From a checkpoint of a small transformer trained on Wikipedia: MLP 704 GeGLU.
MLP neurons of a small language model. Each row is named by its layer, matrix (gate and up: input weights) and neuron, and shows model dimensions 0-127. Each number is 500 + 50 x the weight over its row's rms, rounded and kept within 0 to 999. Numbers have three digits each. A neuron's up and down rows have the sign that makes its largest values positive.
A block is one neuron, or neurons of one layer that tend to fire together. After each block is what it responds to, as a language model described it from the Wikipedia text at the highest values.

L8.gate67:473507459442506488483518458541415527520501458474474494527535551491530551578494570441522547638488511485603577490508511499497494585508579420555557465450435467395522491525506497431437504490535541539585495490463626476460506477570527492525484505471427483437463300574472502469577554470508505527454547446583568476479521479538439553596470559514555542536480441585578524495526552608472454562544
L8.up67:494486475380455446588570509507486452492546518535509495620510526510495383450525473568502520437523506576571511492492428526395496553406480549484596512519526463457432453513478433536393519529492516513491484514492429570522516508505436477479489449461541499548478487518504535477460542408459461473590590482475456514483389507477489516423574593525530471603517436445562433452456496530452433516438
L8.gate278:620429487521525511495498414527437531544465435448517536526466516418471454433529528483529463584491551514546475484548426454455546497468497474487475445504577519478556543479602468440521559558555507527503411575523585509511537538581538602441496444552452520567501505655511532454416485403492415432545497541497580463442554468448451468586459571495534491497527500391510460530588530506508622550505
L8.up278:498480466402573511454539457511522545440438417500495521403459452573467486507555521458470454496395489419566505616443592522477498451553502475525535443434500464472519512598528472511415549596508500425458461518543457551693493539528539464532486481487504468464468433487594432453514476531457506448519546494469510487588495460525514549550464499479415579514590418442396443481506527476468442490469
L8.gate287:503557526470514460458496516464459490564543414623444483488508439555468495475455462561522551646516615553433561485515467481428474547400516499545535554482567504465447498511502491552487542580588498606494542438468512546473404448483532390415546549489501544541430351547438607441538564490499518475486563512524453526508468492453529466567537493411522493500508615502579529547458544497452463507541
L8.up287:557426568428520468547573595485409497547454520457480518407464492473483503515510528433433557525579508539522402528541549481488461540494519544536524538510533412437541532529469379440378485535485505473535496506496584540469500495442489527494518505417524506437430424575523476510560522411517373457548500408500496466513458549520538531512467512499513542550490510430547451576458567560491561524519
L8.gate353:522384586443517498508518522506431552458522541521549529537563570469448554391585515568485493527525531445464503476549484546470387500535465566553461471475536428461425507439456546541503500550471465497485520505430415448495444504578505432434520616425573503600406409535431574482492619422486597515545532569474547475393504626563445451532433456478536516482462520507524505507423519496464507506457
L8.up353:479547419481477484551534574474432558566481392533537471411511527511489457619506553488519560556538440539562447436466567540515610415432563505450507504515489451407511451597476531450442491600428494494495472492518474470567510461516470448532405463544504502487597530531404545403539512507634517452519467480570459420495548520516528460537548546525507543532520521521520562538435512469521459395437
Month names within full dates, usually after a day number or in/on, in births, tables, and events: 2 March 1987, on June 8.

L7.gate628:456530499432478418530587534502443573538523519482501583503434483482559564461472606496547555573522440485634563483483446505540480486433473520533460580480537512360492459414550460558496508477495503538445344446548515519495523450466459477446490482438459525463423521525448446500595544531576512424520501415503448488582450485470463535572524541538442474431467646534504526446427491483483517446512
L7.up628:428523432407464466497518587524426447487513501443493433423504534590455507517478518478420390496502508491512513488505497500428451483464485612496458460635534536543469505577535541499453473542472589548505522572510533493395475452502499521569548514540542563547596486550501579425483446468463540526500459500496557488529526560501405536478454560439447446573473507511540429607561510565463385473575
L7.gate681:472518456420491490481438649458440501489442534504434474520525439453535580527534533452520461582563637567567555496508466409394426464449460558619620518573475475403492549492518487458504517568553577468563440471439465477504485586484440501466499412444498620514496469497575548435535531538512447449487568375506562522496484479457409564506476433449448560487474535543503559612526547456467559456453
L7.up681:552460447396519496493510506525479522458590437529474453506414517512338512484549458560417519505471554472442465412491524474491551478514480539501466510520496556472465487517503479528479548540437453541499509444471580540438479485552474458474474469511466509488432511544423469447564513532533548500390460508474511479539465514514578476569643513461529544524484551536472601557515579457452470493483
Month-name tokens inside dates, usually after in or on or a day number, such as in July 2014, on August 30, 9 February 1929.

L8.gate165:599495475539505538501577542554518402483589486542452473452529535509440511478507475551438520487478557457552549517480492432576518437509524483490528508474539398449534372614476502474574526534448564500571510536432559514508513504574514467537419583543466467545488465443504525465503593504506510486559510476423527631467496542499496520592521500549536479443485559444491569512548458550526495515466
L8.up165:487467423549529514494428389441453437461604521540530444529550573516481577526426440484531632421452605469509525491508442453550594521526455475429438493476524542435530405527521388454436503553456508507427407547486531523516573457522522513508424535544528545446483385482462527544485433512508461451515511498504453554555500595500492573493518502500469518546486525487578528456509499513435533527572
L8.gate412:473424457564438476542492469522419410498461502566430440455515531520456508488566505553434478560523444476447585488472477528493567475481570472515519533495556511435393535504471535573434479452474387480516495494532550373471512503516541499574501485562480546528472512496427465522498430512512416536481453543415570432539386500489538453479419480493463438475493513505456480531536438507515490563474
L8.up412:531484449515513486457557417563633536443402498472454453408526450533529544530471550471478474534536533508529532459508487543412542495482429528478450463427584553509531530536507490480530582486515487544468552548512577493502525458487452448471410518506528495454453520522553488480484458477419538530559511479468457550452511433575508584450495526515443579546531504484611467607486553412499437444452
L8.gate419:452442560486402482490570423517536394514520421608419469547537494485506480503624477551505462524532490542564584483487449478424480586513540465524581557514480532497428548537571527594454572500564500554641603544512548434352518436472470444420494519572503453521466434546471406500538525547491534528544547454477491524471480386486387472466513506456481505483493482491479470524540440444528441505494
L8.up419:452503528493478438440499550527340536549521563513495495514504428524471430528480537423551508551496499512524486441446550548524499504504439539496453474566367455520531449477442547563577485536456425509576479587529496563430453560539508642574578436503420490535451432547495393415508475491513556445461538501448461434640452450543518491493440618500489407513534461543536484489500395558427474480581
L8.gate637:461495501525392543531449514529470479499541498562404460528532485498443493481639482588377466553406453534473581496538434460529533452541489485542543529516525467459453418537475411561497550472502514592454486545461566452569552401485410530371435490466505462560487528517537494382519517525455495531492544549535470472506515477555517480437452518445430551456553394563537475519416448547503452469368
L8.up637:449518513450480540536542551502493415475436571566490471470453466440500490464593520515495510468391523566513522557440527476495449475521544496462524516571536554475429456497511497551510525480510449444449449579393533455528600554504490551463496544510553577416485521516555497523524515482519527581431571444455526448563433478594515513413503447459530577479518587495509403472535589472507514508484
Common nouns naming a field, resource or substance, often in headings, modifiers or names, such as Economy, electricity, water, Art, food.

L7.gate3:529483510580382490523448590514417452513557532539507484580515499453397510453587520511487401587454397470462517494504464418453467606475511612492484507511603470499541446600543507523469529503459568473431513452455522456519524493516504486555418490483512610489547495436511499519511572622420463534509530553471482458441484440450412491439539397507526560504474459451500477516470476518456492528568
L7.up3:475499573451538497448600566504475467562431473416496421517583440565474442503540546486512521409506538582592496469391573513486471505456559469490534591507497526420520551492563579508527488495536548515434533564439489497480487481496460515566434535441488486526454568450504521495517528539546465488517492459467425446468518461534482484557601514496482576441448487509511511437473555458520475417502
L7.gate468:511446409612510445494533535503521561507549356506506514565649435490519546517541371408431430523505470472471506538477486482480508487487607590410551535502524441416454508487516522499452529543482511489533461543492542510542410461490461493541380477456538508479443522532452539452444472517416521499475504557617578451523359524505533524573531493528520519544433452501483553479417446536546546564492
L7.up468:481413515546463490421468491479496466615429492450437535402540501398582474530550553505526446583503444599458543495462478481484543580486476510556418510537493514462519549525578522513597551482519520569512494555485492427447596494480498518361405499420546515493494425498477523467491511447573500515478558453520500489536533464424499509501516494513511556521503517541508544490483493501499564481573
Common nouns naming a kind of creative work or entity, mostly after "the" or a year: film, song, novel, album, team, company.

L8.gate1:478437545427502546456492477490517572418552472532444552498508530421467485498538529504502464517559527557432465469468421470520529490424581547415511447579461402593451530553531532402522545458488440394522466614523413476498541512445576474598465459520475506545549538532502493501465531639436487514593505584452541544550488473528470491480483531510493458545479477505469447574516500458471483497460
L8.up1:528410477470541436419506446524579506511570434557535503536416419478525446514539526452486490455408506565532473497452538471546500496541494430488439515524556433479519490561479545570603512424453423602447508552578505506581589469534528519480446532523529592432593443510432617462555486517525523600517579450482694468499589521455466514520533381472506582408551536453462441567494444495582468482532
L8.gate98:487553531464582606470549579535481497602493498473465477488482474482488477532488493551516553460385426473531507574524585440468387483477556499409561507453511533589398474517475439506503562396516469600480495482499469502567384559516465594583444473561390524437490511517594478478455579524518528541578511503535405537556474486431400373517489481455552403540549484496544461519511512623441535529483
L8.up98:478479561437458491449487485503491493411565536444424497593536470552544641610414509479547574498550552572413528485521450478501456443456535413570434483480537483540548473478519490495564447402460504511463473555507469474493563542528545525554517423520487575537490491559472508463542397463451555493513565477518585482417481499490544509433591553454479536512558512484477467571463419446526562472490
L8.gate170:489465510459498447460469485501511410511467496451540562498468471495496565539495510609535546533490496531488452536491457540452462389464562491503530479571532489569512498527447452474495570485397509575486325590416512481461528498485514504519470456508475448493615557539462446447588550520564511497546523483519563525567463409481499454542568510494502410546536535461526525456498440561424567514426
L8.up170:444545468441492494427548511508491528505644479478509479418468489500485442507513461457465533484525581550598495402565493479426438412511538534472431474523488459493533519582507499448464526511570569424519474469500431560619421531462513586560502495422531555412417615561643475511513573448464582441481452529508443544537415438460467466478454521465516478476521540474558417463486533448511535493492
L8.gate339:408502494427497471507530561542434485467510480489526560551633466494492508535535488590400517410532536454440520506521480396555512495479565472489434560500484547489455549453457452542495394499568568503501409471522575445545568502505496585548480500502530463531505528594552382476471467467542495492516514494477505515520483473403449402549570476494544513446534494406576469501527413419542570555513
L8.up339:524530462475591480422504556519487542506522502573508471538504388478499422578364514504587536499455564475411556523447466514534444419427475450536442536585488456510495474540459518478473390452465553486461482443563459576463512428545470478505503454450417439537546476585492473430511509453557514483418513508557444556559520567470477464594485434517579456455507416412578458609489418449525496523553
Space token at the start of a table cell, list item or heading, right after |, -, or ==, usually before a number or year, as in 2008–, 13 | DF.

L7.gate393:524480512529506560596455539472471514616427529459526545456489432484478448413461438607468489437512503528450574432521406440468556522430489439578531498563529414528546444485481602431419367431513558526384451451532428482525506500608497442504436444552540517480405429539492470491457504361451457511429527525470556519436565511546437456583554475513528473455581446526547452486366477503476559510495
L7.up393:447486504565577479503456515476426504548471530471551551510568510608434432520435423584509481551491407461491477445459512531550621452495512476460463509617404510467402492396502469532507374493462483526522538498496440515387489436600431492598442493421526446562431389523466557431477555462558514466435459520522431501527425463596546507535500544565516434506469525461502591508495505522448545518562
L7.gate469:539575480584574515413579526489535464541452520556462489488540449523605584445457535623522530405538585539536471552560460411511486424508554567520513492554458563573467539485516518521519481470463569429533505549493470456455473544650466517544455465512453545561506502496456520562587561499508550563509586503426552538528499455535516449509441438511509488549532469441537513573539476599477501508471
L7.up469:481561604363501551546433650473385518526418483480441533507448512529422489491482557454505482571545458512503548506527576450483488497422526440513473546525481469515574365474513421415473487553524510514478549509493572498505492550354560569512511471454460519482495471476467552518494542503534501454534438478515479486545481555508554540426528539437491390441487454575500444527446500488523573551519
Space tokens (and digit pieces like 5 in 15) just before a number, mostly in dates such as April 11, 1969 or 23 March 2024, plus table cells, degree signs and Arabic-script names.

L10.gate8:420567529540423579507426557472473477398488439541509552548432453431488445440525512541531581381470591551483462556510500470514449477527466538552445452565549470413524463556421463520483470480457530544431523554418399468548584488472521500514514453422479512434537448532510546475529467500409529509429555532525576503498434478437530538428479519511482431496467462531627526516439473532465511503611
L10.up8:552590422518433545463430501440424460531513618488491545567526565405426378510527484487475538499430503522457491464535449481523519495509441525486425511513490474431496450418468495391409598526462449456410461528597439434503587518392528609601487483497424453532490488583481626497418413503417474442410468507528509493412580498424543514499455474525480487524558411507528578591521501517526570506516
L10.gate15:439553493507543607466542472468545551543531459558535553497590515614441523478478522472552520491560470491452555505405440405511601453542510526427469446484493490565520577559440566454525484549491606495499495502613549502439484453497559579477507476514495554464529523513635551653428462491526430468610620543480593458422511479423526426456485496536469520558473425530524518478461456430487481531506
L10.up15:582483586442458479487464422522466541477539482568564473517557618440453522529484603528471433489569459547462490454548415484518474428467461503482519501518495543533471616507465501466490526408489514554440442511463448464465577522512529366617592427577500539494497458473519388536466537586527568499517616517422480398556423462452544497550508489452608504524485556453438505536502459546532564577517
L10.gate26:553499491612585441413462439446626554511498517479505462548534507463577477533577485488531542561492494524595489461563455504380485492437553532555595543565495534553448496486532481416490497518525586507482465594499512522447492528599510532475534461510511460555488500515496521448574531527411406530521517503517514606434498502463463553574565511555466463619569446507450489523544486482599489453335
L10.up26:573502440435538507530475497483565525539547514519499466600502477388503485514471480485484449550529554542429529542477600554530480496495613460448502546477355561532477411544468528476536485446576569486444504517533496561564453522449519479567562504491479516502568572507501524396537516481582527526563562576515434497510508394616482454589463571421449538534449408486494533523631486504479499490461
L10.gate447:462449432538547453593594463501541412506519469517552441494567512397479625441490512499478499550547509507558627526509534492505532493580571574566447519428498457563480496555548399489558557430415508493531516596486509490467525521554476539460494440568458604508471500496523530449593571592522490533423597528551500497502515461495496416454511454450455442489457450548508465520484479580444545487479
L10.up447:527536547518575518558441527352559582538570560498423424587480487494469372442479529529515501510542528457364531479445418461437502451491427460550556427642364519519500426463466570482419481566511497481485479558399471515506495547518495514516552474452534511579466508587489486473465482511525532513485466444481484500400483562452561492546418470479509550501460475606506500564471528503531509482520
L10.gate475:572499512522514544501535503526472497442542548476575601591515490471501444457482465553533628488502553493574546534462508459442486553524463450456396492468628551517475422504537470475543592441562551536571427534440496408426480541474559504565587477439443538509498484527524527436476462642467532547599513508444513589582568491433541493515509493472511503603507564473509614568533532550487540545517
L10.up475:487525498577592481445527516535496517503486542466434564544582426506473395495463435465555576453502555484515525538526540505439598481502549490506426457491522569521553515452519491507525499562466497459444451505439412510504500494558558537573546454426432528481561621511500567492498526498466591415558502555526496503564406478606517517616467519457419434518574485592492663455443448447548607454513
L10.gate585:518482450438478433448516474582631453435458530474390547493554432463504480579590449499459476573498508592468536525494337504419496425471559542454495525545499481494575440535559459505471592576444569566496509649446514512549556526523516585552480464501430515482464474499508521517405447455560552411530487534495464618487365451551504481460553511538534438484528518468607536540453490487441567508545
L10.up585:477434416491516566514464447436535556456539551437479504512546431514407475471492514531504516539487525528623534522597417484592621442473534502520499490494505457491549556413483463553478519556372535529397476668533491589526451573530499491515530451529404469467503489488451510558500450477497606499521526473515554528496531532566496492504477567445565487489502492581637607511534484449510548486446
L10.gate664:465566514462515474417511488473459469474390511584473464479596466397523491560670505510445474533520548594535516550601413506554525458523481503456538468485462510449537501534483381442458435585473439472428498591483503554535548527518527508509430483496485499433594460487527493494523553491492499480588537396594547560448455481548514507513480531529550545520478437522578431539488475496458529598427
L10.up664:540536564538483499578507379511538555392496494519417518490507455490481474576510438444462442510546455424498506571537553488492554461561566432522486458482497466528419461602466524435506441559491441462470559517469502458483402518471556442539556482590517535547537522551502530482555480540569591553582445515484440503456552591525485523452512523488523465493400536412524550421490504376457503516354
L10.gate702:537494532434570500516531538482590490498611489481525409483444561451521463545477534486613653397506433555536561541542545436429516412518555525486471536417470444549514441520554528456455550563540579509523513494451448502571571418500546478490544405489520424486455507502562461474440432431453536503541477533516569478499496443397532505544628452530497496446537505533441499538506492507427505428560
L10.up702:410586519544442507520500511493472524605467414498511454622488518583435467537522496495487453496536471439541504533502555407632409587486483484499458489553450433512503544475435431573470504496487556467413568542476536507489446614563510451507498462485440496470555439443448427555553504492415509556500531479497489439493557510508546501440460592612509418427447496565564463431584459436455494502493
Space tokens opening a value in Wikipedia tables and infoboxes, after | or a colon, usually before numbers ("| 44.4%", "Total: 657", "born 1988"); also name fragments like "Go" in Gobert.

L10.gate42:554454464413531494485528482437493527517560504533461505534503538442443479495503548512533511525450535563487551494477470558410529520509438455567553553477541538399488512533558467520438427512398529533536509512428532453560503475519510476530486496454481486483470465474394455505499492452522435432624465608517443477440532484485474540532492496524510469502460509406575531450511520529493549474514
L10.up42:566598587469578457495391446472466472430587484573442564520485554427437445534562501537559459483397480537525500501465542561493539488433475428510439529441581503392500394482529455549438466470464589508472448501499528517539597538545517484374527447431569430438563506474442543601542468431505546511487468558520511565547523526452565583597467463489433553502461554470483507416469543496483535498455
L10.gate76:545443565522462482417566422455432487583478466526429475399494553512525467409512528538372464497526487441457538519493479449436462503511422578495495499520565531457454492545518408494562477438555571434504392506478494450522546480513481592572461522446472612552471473544577506467535586540452489476492502482631488542600441544474527493520465485497531514410488569419519520525501477550509492443569
L10.up76:537475486528533475473439476505495468544487525469559433509502475475560368516516482522503493459488520520507524545445434433582486514417519537598453573448546544420547530540500498533462509394438499535440502618503516492560502472549475490589535522501536520515447407540509603523372488380461472525466501480578545479556493491461546628590496464556531466382546426508560461484483480471445500462511
L10.gate108:520375565575440539549568583574523412578535411493399456483533543460479564520553481482440493574519457562419431457530496505476523497594500501471426506441465478499497349525453534446524497587525484564479484552471605468520492503544562494599525509539445486480434479480534427531474499412527568511452532521434456499502470360508485537497577505517445476478498430447530478496584562449557554451528
L10.up108:486444492472480532523466506432452488531545491457529517500623550496544415449550469498489509426447514561546389529550503478500459491436460552541471508555474552492505526507536527543471452527500550561517513510512459450474509520533467375520555521457584597524567433527512540427512510537446493507435539519558437458433518484512543514520504500438432501435470471478469542636480471522496476479488
L10.gate191:545430503423538530511444501557492539504493411543409545501531472583550605497439590470399573494378448496555546507469430510476514543465522438560529500486584509450464497523378473543453547501535482538519473515431605445451529454479475602618523460556509472475457455485468521420568495515487476512473574463512488453526425508445485449453543545462393444488479499465530537537518535544509480509563
L10.up191:568464473513605525475467514500354474488545449591478504526442542512484558455529544462482631450519552490477501508434482578490483542509470555567528553483507483569459427583565580530496524515549499653513443473467567543467530535558476501482534497510479497554487552405490431493449451602477546500459486494517477385501468473497384540485477496480566483467516466561453570506572578523485471454433
L10.gate246:481488511471513521535475508495462436593461514604475503519428541452466442428453528519476532527474425498466541531455456447373555547553483550562501562500516519515457571463481523621522591464449557535503508575436472488475442441569488512417433497460560508482502397547490427468463476425499491588539549547498565398541409418538514534493552461489507468568461493535551495494596482481512489457508
L10.up246:438502560465522539589419556527565428531456396548423531344625466445440499538583513537411475565442564438553495554493552586468547528548530555466480585571475562495476597515445460510406475472430450490515481523493543452466469513572420489530442481510422487436476485473498469470463532501469425478480486471461497493593465428541514490516454465441504485503484503545469507520487453369476522473485
L10.gate357:557437534609498502529518434427589455548483481477506418499519638534560515558501544470467467501463431435529515482424435535530493453562448548549490596488515582512438514465440577550489507490453593515549439544445554488515506516536491479613528509451489433548407475475482567504564577545459525569549548517479511555475519561478508556515522575491472479537496500512520550431592536535487431515491
L10.up357:439538449513446463492394476504515461433459527446557559467512446559545485384565476522420512485545427489445533478505458390461544571498443450479466564505472557544499597509590542549475509558474420535529582513559461432456512471503534561476491411522499422465478461466485502504501422535493501520368507535490449478480464413512555573450518481459484565488468487559497440531577407555622521556496
L10.gate392:485438447442567565540558418532543541461484478553435409502540508454530608497497600572533454506501423466534465423493531484517526528472544631542519566443530465458577554511527472517521544459456530534468518499433491501485542464536526522647463474522523483468551433453460488547557506464511552492512581525491627440589506382491500566474461539432451494474535533378560488431530558454491419527537
L10.up392:388514514495518592499503618525470421496531524472477485479480528568532549511516491504457489571493531522513505576484511454444537589484469422544553448487503504499504532472552447410459595450520506529515563523539452533514589557530427539555487450556511504526526491506550641525551555463458448546578463488474380433473568540416477489536552492561481422541570494564504441571528545494543481489480
L10.gate455:540479452576608494378500563550494549466500560629514492468538436479522501414605521466442524576589480536509563438539372438451493539425455521499550506511568412602449523555520527519607515502509460486526548518507567405487519444504519425444434522510515566519439470539392491571532504519523514495584553429465486454553526479542492514470431567422526556459563509413413481474512520491527416477530
L10.up455:597397486461514503576438445571538466537582531571521478473587452499432482497476549479553564399463484494448558462490533478317513478557524443485352440569476448531572425524539516498495532510521515528551505483494477537553434479578509464470462534565467462445422463530506506479537425497556518495442523381447575475532511444495498602502484452397471455544517536362557411535486484515490504478505
Word or word-piece that starts a compound or proper name and is completed by what follows, e.g. Film(s) banner, Work(ing President), Play(back), Iron Guard.